From a checkpoint of a small transformer trained on Wikipedia.
Architecture: RMSNorm before each block, learned positions, biases, untied embeddings.
MLP neurons of a small language model. Each row is named by its layer, matrix (up: input weights) and neuron, and shows model dimensions 0-255. Each number is 500 + 40 x the weight over its row's rms, rounded and kept within 0 to 999. Numbers have three digits each.
After each neuron's rows, "fires after" lists the tokens most often just before its 100 highest values on Wikipedia text that the model never trained on.

L7.up1253:467524584581433591502537462524475499510445463496564531530483479458512513472442516550450509582531437427448511512522493565478480526443582488419561464561521461559517383569492478508502534565375486454487538459416511534500548522501435554556483544465465441440508536501496491505527456556443497457499534495522541547448475478467525488363487480548528463502497543434560480474499543489471532491448482446463476567461474495517515493502488473489493433480488501505465546435508540553467534499559493512465476444526547555419472553432432497503494471525532565447507513482502524512511505530459494579479526528484537530485486491452491483547540439476515473472465554489551497448470556509495469481510529411477464477484522505461439494505560514583536538514481506541521438539534495455402472546523526
fires after: " (", " in", " \"", " to"

L6.up1174:502514444459533594561491482499555450461499511466488563555526517566462476426623487514453408502485516509464497491464432500462482521506488543545424458447498541493508457461523531449483420481578530511421455470590515544534505446458539496459471455494557606510497493546515506521501505476478510596481508618454510500565524519518506413550475520521544460510552476580476544509468450469492458546542452499466447512496516480450467494574496502508487580474502482484540448422454467494570470525501486409493478430506531499463492475521549511487460525531413426479483461566532537448500495518543436473523485485515450488528479474507485476464495453456512549460488509586494504585525480565435521544498519524501561516513484495494508460509537518451473458463504557479502522509546479476505468480512532
fires after: "200", "201", "202", "199", "198"

L7.up1003:446513501494525595501478469497504505528433463512481506492514427512454480476497510535523495495488524493460509520480548572490499570486478504527505436518559456524484412447521525561501479590499519466532535529408530534457546506494516474483507451513473471511450541463495546447485511538514451470390481561540561574452520505479521479503394491561494495598424535464530495476535547446516461533483444444508507520518515501502474552518521491440502449460501555497465560466444508550503525567506548561522568511490533549476452468493440507478499491580442536538490539485477521447550506462457504464509502441473525468482450498502540458511509526507430514435543469544519518535586488502558544584522542429539487451541498516526456537517471518596540488481486553481592555591496406450467468470473509
fires after: " ", " was", ",", " |"

L6.up343:489533564520509587510546453529454493507499451508476505511496440523445516460515582505529508511551595481444498562467533571480523518533486497539516506493511524530458430542525541539442534494456462434471445482447461516542541501523482525466468486512471446460464568512540511455478607443549595500440488477509510562430548476492481474420484433464541453541543475468502527450392520445482468444456509478423489515566494512494507549491508495476465477511517469512468512506482613554502478495494537499494563520529510448461446501503509496499462497528559440528479472554465503462494399511476546471535521517504537481506550522480488480544546443459532419491488490461519519513476477487503432503492569487480450511489486557487463479541523527525548547490447537482507484653478448513514592596548529
fires after: " (", " ", "\n"

L6.up759:500474469585579534552505435499518503570498490479477521494476498576505514508432495551473495497477499513511441538559482510407502445528492480507485491548497418487498474386524478476495607506443594441460542509456487522532488478444505505506525565504553581494552513587528527504512483578538528461530533552505465562451502550493483474486487469447535482497511479575541482471598509517502498526589478511445471467516468573471531521465524478532451526497508477494456564437540469484574477461528557505467554456532494478557592507482443458465474546477442495503531418569526528470516413491537468440460519518462510483602483588502543448414520452484482565529502462526565479496512448507470526468533474544544493500485487528511479504478552529514559566547427555527515474498506510457446524536540549
fires after: " ", " appear"

L6.up933:506447508492550457497502486516512483525538492548519493563487448452512508539516512548519514482463478496509542500555512534425443466518518476470489496507506478525434466531596528499484496517548457508575503480453560511550426418470550561521466482472541425470465478560515423442507529537534526509460433594570456569546500412496533482420533499476623539495489481445497487465558560531488476471503466520468481528535515465445518572518429495475447555499496463505435413496517418524540502555492568533431570550560492487498532463448487507446477460528508512471530416466479507511575463542464476463475538470547513490533520458488484499551577434525622487542499569461469459520504488483505477495496541467511519514504487506486563492551605515494476446534519518504366451437400457515495526517561546
fires after: "201", "202", "199", "197", "198", "200"

L6.up642:473442486586527525417554494508520476531486481501524479513466460479410519573586409519436538481478538500592520486427520547486477549502518436483405537447478531458436519586574530412517481510565524551497503512501551527540627482542471467483466480504477473453526490539496493471483467493500497508541473503503504604444491500518484470504531473440480572454441527453539506529484524503615412514532507521490520451594513518507511523440450508486435535494502505476504459500546508488533472549519508544517490552519522478443545512515504524413459428469452531506567581523475561470486476481501439540485526513582506476597485503493521552538509451488489506541535534548494525551588480522537551495514612520519558482512470536489484471522543483510490452520452529469507527496467489510444470454534539
fires after: ",", " |", " because", " that"

L5.up982:488499519600528601516379515503480460529515527499490489500494457554533485463528403540567474471516438437537515600390516539460509544536580473521540501568496495564469512414519471510497524497514538464486536483547612543510541522480460563504465520482414505474471521474470467473512538513503510520539489554509524495495555518473488473514460494530466582522484473506625542501441484483497471487514494520564467481572532500496480524530522503501520531492480477511511578465553479505457455525449468514420507491463513618472571455521516519469455488507475470454556615569525573538444534472526504522443566552528486539484458554463485558464494506470531493514509514601502541523521448522533546514456468466522497503490485513523493458539493555523529561471438520551492515525496487543451517460505490
fires after: " |", "|", "."

L5.up735:464444469533609557421489451466457506560495525440488468561507541526524518511507493420508520498536469479565470580454499505527511494568522503519472456491486504491546405496522480467467541497462526419485497488567595562523506529480489543440449503536448469477466604546542515519609502474498507487419469526531506467521497520479534354515557447528489565504534480503499512419463555501587479505516548456455450511532458584486518504508545487547532590483540470534491515489527441517515437484583515464475477465506515582467552493483417516467499436512415530538552549564519532484462428504522490477530549485531410548541538504468491511480497505486547461512474483563497473514466497473463469512451469464473499477504460517525478481540471519491546571523424525509427460486534472510426563526499542
fires after: " ", " ("

L7.up1170:510508455471528497533473456460526515511531520485515575480496498470499488521480428513564550517539434512496474439456488508482422516485522485526552410523511551594460459497488524485492493482559555480547558524601521497557525524500517563460497464470454475493428502495509598489465481509560515494458507489531529540452503579496574461522463529574514491505512550537439482520542544483516472527483495463456531480546439552489458494542550451456563496511512542506541564515488501547510563544474451519483485464453559548443502512507567445467515471538413589401496570476521452447529529524475401495469464516521519493583448477487525571465489544517526485542476522553497560575586491518507547536485522477543496541506476423493551441561521465492578488517481576400423463489467509532519483447448489
fires after: " was", " a", " as", " an", " been", " served"

L5.up1057:512491458479530464570438531470534487536498466476527580583505497554522524469548504531429506612477560520488572554541466463434411498561498530503439490476517540518511491493555482484413469502570524532462533481532539542515503479490536511468493408478566498491474495595499521592451557540459551574485501516488495447526530503490476481497488545436540433529564462490457551484482457489478488485442493525417511476494527427492561495518435541497426505490501499569446466488529445545537478458499398475447569515590498525503486480491507500469462595508507520499498536506496468559563495492457512475464529500514489452502475506521482481483477519398479427520456461437509493507497504483580493506390573539479462524513489572497555463563505585524497566484528532515452461547399506493544492477542513
fires after: "201", "202", "200"

L7.up188:450519531467471527516506527544499450501489518497521595547549435554422460494513500556522539572532454516534560522515460582499497423608427515510487457529490551553517533526498520414505409485563535563584521451500477487477429418559543524482489437485612566476512487535448540505492573520484505523467434532489500536470545512504520483508462499485571458461468404468503474527516451444437512465513469532484452477500482477462543468483473498461531511552535490511465462401500469566562564527486446526481529597563512475524413529508565469519420542507470479428493440558544485494571503577516491474521539549559461489516401496491522488527510496476517437572473530500550481522515445490565509514552516532510491524537504521513532514452486495556515571460480542451534434527493504610574508474515494
fires after: "202", "201", "200", "199", "197", "–"

L6.up915:531489450513489460521585507509510390481485544464486517555455542529455486484499496556492510558477533426517582490490600517457460523521451491469474475500482562561455491473511514496465491516560468550524475476531569488455527453504585483410513495522576498509543515558498475519506425520526515552544439510526486617483503434476474469497451485425480437495529556424451496517489602472528504483548501468485471495516563434471525555459455492541530485520486488489535479515446460473579541547524490547481494492419508521472581486499523378507484459500464513462510450539511485570612523487474497494581582477505487438497532503509549503471531431475489361532549488548525497489530456470517519507538478547541499532490494491508504485538443507475490506487493493473530526569508512566526468468497533
fires after: "202", "201", " Date", "198", "199", "194"

L6.up515:527424542438523572464531472501495491520487488478485497549503504461473520534547532493460489559471505511542530599469532516515440551496485484485480468546506480545448480570462502492494452497581462556482548490482634491528521507552456443504495443468501500509612500529487509505508484551555487563535566518566512554454561431520523439506521520494469580473471543421394522524495557514569463502505482505577505509531484489515471516527508533495405563489472441517562500509485448539527473543458562548542485560543535505527516538525443485478506453526431503465481565518517523520514461495454465568575558498544535444536489471486496495513448418508478448500497569581499526552472533540554523526488555448479545478510512539551452439517509513567484479509523519475508533561519449488489445506492491
fires after: ",", " and", " that", " because", " |"

L7.up679:479498429595510572506490476441493543523477473489556486565502492504428528493552397441518525442512488530520470433422523472525511588547568463451497523523530456507489458513494531446485427496457574507557495526451527499490468507558566501480521467473492467481462512497532577450461468537507459480416466562441501606460558467535585503475498511502512543505503477496528498506494503453581480482427455573536556476542491555588521505579486486566441507502520551452552499516516457487455480531495465502465485482422511563572464525532550477447436492542500558502514479486581463467540466516520492538543494462517509588571442545516487504496466477509475540514570536528529491541552494493599529542468511466440494461497507493524503479516587578516493508441437531482497511480521477486431442491430503
fires after: " |", ")", ","

L7.up963:535488455482501484486505508418512454476514516479474472520484528507457490431468417555474523601426492500538526520481443533489486486544532454533511474499498528492493504550492408499493469435495529578471534484508481501522556580504424520540525478482501538501516503479482493468473480532604448540494502436516544581464443447498489500404589530470463565462453499471498530516445497522547468508487470486398534453515444575486546513466521520520481565522480467455486476531472581522460532497520466510566555524512554527408564467506512506585500489587336439491508484500518511620500521529554503511517504525549539490539443517511514523534439499528464542521514495446495489604494501452469518478485559509476529494532526465512493462538466540544471475525449525457497521513488397499480501556536498
fires after: ",", ".", " where", " and", " After"

L7.up229:449494503592482655493513494501498484540501425510543495555527476487510552485526494566397542515547472532492453489439514465440485554477548482502517461450492490475541444519536519489495490512478521482464530557454493499522529435452470634502471505539454526511372580482477526497499501527522488456482549501467475528487497463436501496399540485519531472491515478444490570453475466458481526515465493449492527503555459552491495555475505440526433573533527535433428525471490437496443447469493492526477527543540519506502494492408505502458480397514499549430485482500516512474489418478544506501479526507520499521529465471501458511497541481510488459509521575495509527519490471469569502552484490513524528498565499496493494515564543528510534494497389567528490519523480465452433477525482524
fires after: " on", " in", " (", " over", " In", " to"

L7.up275:530493483482530472461614564453538437506533465491514519499498513496575489426558471534485552522480549523516510507534418495423451454589490483454524460495517404532477485513435497497561480394526516519418509468447501502508415416528552482440470545487501528483532477509586465547443513530467544549484485507533486538534466469487510511476531531535575494508501451536465502522515483491499463528473507552526451456495573507506435522541450543499500450445513432504472517508541461485519526533549458436511483593567461558498558528489458479556464558502418468435471472482591519584512465494510524561553450564506472471619415510515546455550492521493444465580476581427491523554491527511597524536485554569488463523470495513490469464482474544580449455480561521510460558496425479505451522484443503
fires after: "200", "201", "202", "199", "198"

L8.up822:525470518459534507428498509452508459509456474447485442509468429535478513494589510441530491535477519447434463576473484504519468536531528523494491523487494486530535460528440472545461579513493485529397487460482523482560502474467456506442469547545495502502422535488534546536464609500469494536449465563554513510503512539448481494463484498486469580483508547503498550482457465491492531498571476501467493502559461481486547569528495511496551566489474457453469493508502566454538494521492548422506552582601538519524446469496482456457495475572504488500508565578515477574507438449440500496499502580546542500429524548482461495494509426461458498511442493556530555484446556542508470482534462449538495471461464522569485533581477492515561552433488502592530542567483448469430545523459546
fires after: " |", " \"", "|", "4", "1", "3"

L7.up1457:512509494521486538510512551478493422567500463509556525507520524503554485491589485517536504495543516545480597475396480497517483477607514465469514495514499481516461549487468583460498497503479465532500477542465533541523510518494550537513508443523433512525434490537540522578468519493466548569530468469529485505529459517482548517626486548568540462523497523531566559479516406570488540516534564554544458537530535442465477520451477580492525535479477478470384487539483475504442499472536500501462514580546480557409464481492459418525522559523455531451514460538541516513586472532468543419482515548540465484511476479490434555529514498452506518508440473569521501480488492501541479478472586543547526545455481521518543513540562534601500527512491521441531497441479547553528486413529492
fires after: "201", "200", "199", "202", "198", "197"

L6.up422:456495502500569547522497557587530508506476435509497533511502436500432535558596461529481441524523510475513441511423503551586504570531541417476517479455517573558484463507471503548442538461576559464521464492520464508398536503420529453468499443506550495519476518543550550480511442460494492513509481483491484549455556469541494453414426491472454535611477473465506497472498508504511503502543452515494536529480464526508503528521502527508497464525502456480516505519485520563532491505488420481532517512539490482502592487476478447444479527489391487497488522532529572508490489522465504543539569491483526493599530523478531522452472453477419468560453458538569606505519499472500540539521572454521509467486499480495466495557505501578515498489503577445583535549465505553483521538504454
fires after: " |", ",", " and", "%", " is", ";"

L7.up1488:548506478525502519474524496476527503504507493462535533516499448552446419548506408480527550571490558500585559481495548577505524503499569430432519594472500477529472495572487554501547549559440503454488543506460556510503474542491449465493533541479491439510505516511573573454508518518526494476505433528502561562428502510506460458471474485478497520454450456493534520449456600488621559500453476462458511500568419573577468533445489534524521484459482511484513478484506601495472547480529523506542490525448478477518526487533432490488486441523484521518479494525511538486536498462496495493547513481519514502561480488504550525518511447536459567449530430502502419485534483472489547585474501504480467522561480538514436458522496501426549484503440558467546510506525388531481468522474459
fires after: " |", " ", " was", ","

L7.up1102:449518484540538568478504527546463457485491521458518500534493504481510536421519470510454492444529460423522486491451495492513472581505529500445473498477521504545511486463480507470478459520414568451564501511484596436504529522525499545502493520509479562480405529480584521495530476574465477470443467545486491540472544404499551489497497514461486519493528471512544501519461499462479458496462484526455483522608493531522419489534498524589503524519516488511501538479529448453381470531506478512430534502477563530470577495500513542469451500549487543556472442492531513491479494503490572505532489447489484585524492559510451551458499463499451433488514479547512496548447463493560494521404547431482502398489509472539479425500487526515565546487451593453495478537562504461490461467467495
fires after: " (", ",", " \""

L8.up1530:501463463469490505485531522430411466538497495433510481488482481473447546510518444498454513560490564514530479447526541428506478543518483436450464446548489517574461435553469514601503502500466511487475501524546576483538547504515462461494491430494463494494500495456510518489455499561479552483473466515508489610485542478487496446466480496480500523556458517511550549580437502524556470523547514435453484461569505533512538490513516577552447499529487517485539521503487528529487482440545479524508456541448510472387498486503492475506564362567438513501466488516587544505516473586522484549475487497554505485505453478537482513469433519552474492508512529609507508542520465492574483511465535455467554450541506505552452465511491540579563521512466599495519483564459429454437448467452555
fires after: ",", "\",", ";", "),"

L6.up139:401460442542472513444513511495485477486501417468540576465520506564552499447532487483448669519522490458564452525423479489505439552529600536454542461461486502554533434557541442551488559527469517547553548510406485491424517483499441502480473538489482388498454513553555535480559473553490540467441509430516492590468459454512523488429555517500510526519485421516552565430475531466581458488420477454458464475548526515504483545469522460536501497543520483512502500499499560555486525481469533518489442550506537539523560487486493510519438498531450427443557514482486476503500522452527553484518523541487552491530519507470488558510522556468460595512527587516491489521512485491517533484481531404494502493504506457501431490514555570586482489508445516483491508469535448493452488492486494
fires after: " |", " and", " to", ","

L7.up1018:453503574571509508438559447540420428491448473435556513474471480523472505537574564477552525546509471465484476552475490475574530531539540526567453564512481483518525517457453516452490509567530520535472556440492547510540507516487474483424468550551529523512502541511490456540523537545538535604492489527513527563532547542457456500470504498455486580413510520522536556536507519492487559484473493573387464478499498469524520557480561506502456552500478407470433518548498422436541489483494600475522511537578524496549498458514503458474466488481427509518523543670508554556511463453422589561493544548496530496541504559472513466535535462454449437469501458526474512534429493467537564488533461416518495536478510525476523565483484565501532541448464513497530517545495446499481451546490463
fires after: " |", " B", "|", " "

L7.up1044:490480470526490555416513455523526544559495518461482550491505556512456528512496425548510515483507538518533470513412536508358543474548526510541464512557478506465512421477514561436527502469463608489507509430583482530523497544478528498445447503445504527454448523436568521486542510518521547475458539547514522484546491534504439465480507529542545492550461534538550564455567427521596514460505454431454482474495422592440485496534539474574568506474538492470571521457487496495511406471521509485464475519526542556501487488463506487437470474463463507513533524543565508472448454495489517438540463540521541503465558475508433449518494498499512587453466520477536497492552506591481494482503500514426493462503488534542477473546512450489622510509401568478482474432495509489475443521467503
fires after: " ", "."

L6.up9:482513440554537521511471466484497492461497499497505464518509432531485485484490484481519521518506483510478467523410521555474480637476455475528552389489499518562469456474540447500562484461530506482449536501448511527553521464498528568499480393487478482514480525525516476418547514497496486480561486530489493653509492555487559476413454476513500465550520486522494461489464512460601487483476456477495476500546552493537414449540516450461511483446514507508509524465561451562517504565527483514476565382482545613497554498527486451569452528526455526439540576475515486526524502432518525555510575472516462481572457461468424517509493574421485504530564485547500506485546488489564622532491512514476418418442519495518479560549489484522569558539517542546560527504513484509480455466475467
fires after: " (", ".", "Pl"

L5.up895:545530502576583499481530492559489458574486489490498494549492537600434479480435518465538533582482476391504483564368511570493501590482443452466516430491500570492487413471529510622476486549460525469525530554519520529535530479497580505430484530477508453503510535471518505466535439531493542473461485546478481590483492505508516480438546482518484539560481425535536513489428523429555461521531547500505444500525505481483509475468531498539503535555511482539511543486511501526539535514520506575429478484469508470482525491506483476452473429510484536455557545503550506527470540507512518516496533440454474542567468504496519468465502481463473532503502436582548520519584490404595535455494568485557515429496492495524418479553549536504530580528458537536534532555552477528511524532513503
fires after: " ", " |", " (", " −"

L7.up1240:488479558511457510551521447441372492514486493422506504500496527548476526453570492515541554508445441513514490411490456461466447463523560518504446514418520460484582493474557546478493577532475550446473521533448488480511533484469528555499475546491481481495478492577431551491529509495480516505493524602471483494469518470442495488581550432512544505499539448539551550481500501539536513499484437490475521517580463551572518519511496469533471442557536507493464551506520545474538431386519523562530547573504493580561534507534470495536449442520524465458491490491490485498540438472457419432448498470489447531491483511514443474481449474464563524493506526494516477524466497506507504503498475472524465533528481544460513483481508493537555464467442566540490431502446502485392502518486548
fires after: " ", " the", " a", " on"

L6.up654:504530509550499557504466488502535446478495551447536477456567539575507530491428419496479548504583479492456411439444519457465450525491462538524516463438523510580481455521483503509531460482495562463476475553555584504498498462477522558470474463522478472514427549507602477512546468552481494492533477472448542505519500538471549474408512471541441493559517502512469471473539474473498533521500486504504509489515472538477416500507493518550556460504553487501519597494541466472494505523508429458507506486511574613508521462492505451453518510592470537521462507497508539477483514518521534461547565516455509515565462529497466504487508488556476485457530468668536448587535555455532483444461479464521440433505465462540505499539526453523555605531478581529504524438528434505500445483535489
fires after: " |", ".", ","

L7.up698:514488476561511525435477515491550431444521448496524501497512534496445491477533462478467484535504641534548485488452555505545490522556555481464511559524512520546478379569521477498515487482493456560457509494534526457504567444489481502460508492414433443473420506462589523462531535473534482500485470512504519542452526426533464495492558477466499485541466538526592531556503538435503440539543436518507539501514534530499492466516475520494507480458550488478536488519517587499436538464448465516505529470474509535469531492465494479510470484497463539543496523505513551497481503477518486483545516525543525512569497541458526551485470461536519493467574529622514461530520492481450547402410487456453475424589522547518453446472605506474496485539476551457531512473390452484520529522514512
fires after: ",", ".", " was", " he"

L5.up1420:419436428504501495492499497447547391495516551487533487497481527542586534491588467506506485485532545506502521487506530506429408477577515454501499491447504493573375546548463540498516414501535476514443499503491528509464504472475519527514488443489508495488431507547558433587498582535509527620525530453535449578537519476482523490526526487523490445510500545520534500454452478501552460532593537504490459477570523486481529548487434576471493562575487440506482496494552482502400460507543494484479521511530500577508469465472497441474516494480462516470517527560532429607651507488449428460509594598540469471514481521491447462516452470465574436512504546541488520516485539455439499454462500445524482477502506500530551454547540562521484487464507539470501495472434445539534525504523475
fires after: ")\n", "\n", "201", "200", "198"

L6.up1237:568427448561555565544468505457485502476491471502575572466512414487403481492368444520510527497570606528508522486533470528576503500475572504488520519544517564482481523487488518499518465539525556499545578497483542565500486514488497522472495511453547452469501524474489586439473477508487488451451471444477480578463494571433478490452475487516543474512479535477475524454510528572521504452418521514483546516597454524485534516531501456544518508394547523469493492445480509483518549452532431522485503544471498491473487537499415468519490478500482578504436501512447475514563499487440494502492512514451529508501481499505480529540542459539515544538573434507511483533600526476578539481540488486508464512524508462499468514515508498521541503449408574443470530500489390505538427512430489
fires after: " |", " a", " was", " |\n"

L7.up428:555518480479546532455507515471527520494501507523489575416539546504460450461517483507440473541533567538508479427527498485427447471478469459486527516546460555499444385493534488504586467488440512462496487490584613555550671456519487485492500489517471413521534531461459526510519444538480506483555538512497448526419494519476458481565522522525479526461490497524519526593507463505520451543578549468504523500493472494472521479525530523541504510479530492558577535560486506571467476510571499508464483510432535511473521524528567494541537551487427450491461568479622488499493547561422448547519517448482501476561543405476485488490505531508402553473487497496504496514515575500489462501497520509476491461520490555534394421561498475560533528487435537550534442526505439493423478476462508
fires after: ".", ",", "0"

L7.up17:429439508539447650490496562475477493510487478456523570490490489569463553451569464513512479525504473465514473493429490485496506530483528446484544446470525446489555540467490521506471468450519556492451534514523576498459576467481498557503499581494474471486505508522485566438441469551481524514525528556467473569524560450520563506466572500499601529486463448478469517436495486511525462526462503429418494493586487523501512459458531464526524539526494556492519484461501575506529505554539371405487485486464539595475523506510488457535439452559477503453478599507551507487533463474486492514485501470526500488496398486462455621527463461459497551457392532579450476528502527499606522529443498484536506443493517493482511437594470486496566531500484544487459491546528488455475478506471473
fires after: " in", " at", " (", " was", ","

L7.up894:411429539490552524510511539584483497556468490453487530545488495495455497580457508519559568544482508454528426559436601517464469549474534452515457474452487520601488436437480491545586531505421554461458544535532546471443559513500470514476511498498459425502493533542532511425615463478540519477423485475510468509496538468486478433510485481533498537519462572492574438464484562445606550492488581450526564487480450486513484483449496488507484542565486494543488527524570475524499542501507523528514529496513517521470492478490478496526501445499503498513522531559466572577468462470478459476493552509500515476528517475480495432434469489521506477510473495532493551476481463523510535580498504445527489442478487469504356527537517528505578548491460565564485533569524437449434513554557467
fires after: " ", " |", "2", "1"

L7.up216:461548545528474612470466493503459470521532438490478494551477502496498499538433494530488435544499506503496523484454588561404517549518589471511524491444547415551525464523519450462491443522506500475471512511495523534509518509545559518539502436454517514472456521506489504513537516575525533522597514529484486523462475532511536474461578513529437510520494517530475499489438467403518480499479493451504448490518459505519486480565499478443537476502495544492498469509518473468538453607515453517444481457474535593494483495517464439498426554542483520513503557463577510530551462497512531523487522431519504501567439481488429548500533532474518553498573526485539492488506465503497555487463449452491432507463483543502492525506500547493631549439468493496500569513482514428436439440529496
fires after: " (", " in", "°", " att"

L8.up465:479419460550488559519436533557500507534516524500459546582478532534501475528486509581551524533494531516481503523448594485416505499583501455561534474459516487532521452470515479446496577476499514457451550525524465563510551542507554490534462527532408516498503505498520470457538515533587495456464546494439581515438446543519493470452534515459559482480516548473580519466569584454544556504498469413496526523531422427485504540506523498488431486448501504582502528529507473492505525444508487525452533484503506480468511530506438410521453441537498447536521515570419573504491469529496538476523509488540578507579505474496468541560556364479503539526440571593477510515496524499458574454556513518485523494538481556541469520496482550548555493476462528463469515473529482492490525524540526
fires after: " ", " On", "On", " February"

L6.up427:538483542522504555493504439468429510465488519477474487542486482510456517462561486531559511477531545458561431526457498522453485484535482472555520495534498460530479407520575547479498485530513519504489469540528528533505525475533484480544486422434482497418489529556493471457550537457493535495471489474497504506490500552456457491429506385481510508538445497395489471447455510477545532443446400481481461533617465531497534545525457434503515504506576497509497509511545534510525433468497541563508517408516486466560581473475496504432485476535522469553428459615425502478488490417498500492493517527495498509520559437496493492494513487482598409536539553481521436474503441473488498506516506472478446544456527542494458436546511488513568537538479478467485495504482417544428474560531526
fires after: " ", " ("

L6.up521:454474472550516592488484473510460546513497552500514475545523532497493558540501433536540506502576467518586477471321490468458471524515519430497512531431503429461503515521454481416446489474519545434457585535455461507489486502518522502494492383508449490504452537502498535537577532549497468506515613561490454509514567422471452487469505533489477467476553468519527589495520483472547515490461450525551579467530444578517533513515502502532497471472523546489457519454515467489450445509496489481466503503533494586569505509494487497437496525504496497543475501510547513486511468461461475467503514503479515532495447483497454486522508554503506521502463478615476497491462509535529495537565480496475456481540498492522501464518496506560584586493451553512516477510521475441457430586491549
fires after: " ", " |"

L6.up22:520491487548513576445493513473514480466508553468529579546523565515506510539520478543495536487563533520497467515351534519546532556499525500465476486444507527437505470482513466520449471465506544487491502488550485532495560465474526537439489391462442482502457541473503560504604493560452462490470499494491485517530582451446484491421435493534507542524487450514546555497460575472549532482506464504473538484583447526464502552489462474575576533467522444470471557424543510456472445490494418454476476471463526568556488503492554475446486499564439506484505600544592502495533476466497499471547524496550473543471441515508456440450519488541509555513487516549514551511508497437562517459466443499506524448541491425535499452569500511511553530488437552534489517476487427498489441474529534
fires after: " ", " |", " (", ";"

L6.up1192:526513452483504523488456520520517498451470507451489584423463569523450442502480522551486550486520501462520456507436529488417525531546480501519459530473490483489526521518546491496504467515496502427452549411502525507545595531441493544526492532511491498456447566501492494498562515559567518476490589587394505537448499493514573402517586494479503519486519555498554499485538540500529443538503494510577516490619431537518487478424495587525429420500541532518502522462537436525514532433549463559495497571480565546530534498469485537484443517482404504528512561499511549471489476531504401487470531446511499471532546505504491499441498537489528599500544467626516533509582497517502486460491409474517488467522507453523492465511558477522575539462482517452511500500459470543462507513523519
fires after: " ", "–", "0", "3"

L7.up1033:465481535520570561402448501535510522442448540470548506529512515526525514509496480528540543508528543452504446465405469505412506490566557450554524513534480578460448579552594460512500542528580473520469545536503512567537506485486502542516483453466547475414435541443491461472544525400436511498492521524452517556537525545481468504430532474537495556503529415494500565456432553515514452514474424446516503523513499517473454523503515434496434546519633491467496519437495514486476435522482485556513495494510495510519532528467461463485485484473487507520506599510481517480503457486503536423562422530507523491534570543480535464523587492542579441489496540466532399491467430484540536485437467528447439524579494508523506561516537543421537473511480462528521470456452490561503474520489480
fires after: " ", " to", " is"

L7.up372:496536489526639488516432508516475466553504510479486523498497485541499466463472480528486508443532492511526453439457433539440481499546461488557437485463523482396563475463522548485479512450529516501473493558583515509444482523467465467428462481501495545497553489577484486521427528540447515559488555529553471508508497456528620483555462500553483483498423503565497481467456437504530447545511500580504493432503583454451476473462471541508521418501506517477464511424556476534506489491493461473491554605502547621592493493517515497492501505468456463416574543512565487523526487543504460445478502489483432460498416505500418481487452517494427535483470521554479527506519566510584514525525478538531500534534492464519528459509504518513465493378537520491451487527475534486512466453503516
fires after: "0", "200", "201", "202", "198"

L7.up219:488417383559538532521566559496447444470526454492478508503447515513554509493561481481538519539506541462546473527443483518567437482513532455505543528552469504502528484486484507495508553505533546448551554493507502474511502540427572459502509536506445467462467491505503586521511472459512498454511469455534487583388580415523500447417511502427470548469459500520493483509549533494636473508534442489474552498528482529454545513422488531546532638539511473468492518570535553509458513482503425497525534490554478515508581511525503425486508539463405451493500470590483528541461524545512498481586535511567552502534526504473459516510472513482510483532460512533478500462484453541418497516489582521506566428472518486526511481544579501548514536507456503516470488476489453501462590526563458
fires after: " he", " He", "He", " and", " who", ","

L7.up799:500548489466546464537630499433515520465508515463512475411502464440518412459546453495509527507524454464526535504491453512484562488601416543528508505586529473537454547519486497436519512460471476490460481487523520555494396498497549490516504427455576470435507501443439462555460598553511463498439450522467440498485517469493517494525597474567487501465492525441476457525584512487517504545529443445498526528440528447477491488527418552458486455437549527562521530492468416586510525495524524510496510594487523534516497488564523444521465490562535443522477471467527505526500534486503468488482524547532511470505509548506492507426491515538484507525419492488520488541521537427521434440461564518445426500459510457501534513509475488516509459428482551495584449469438484479514525536542509
fires after: "201", "202", "200", "–", "-", "199"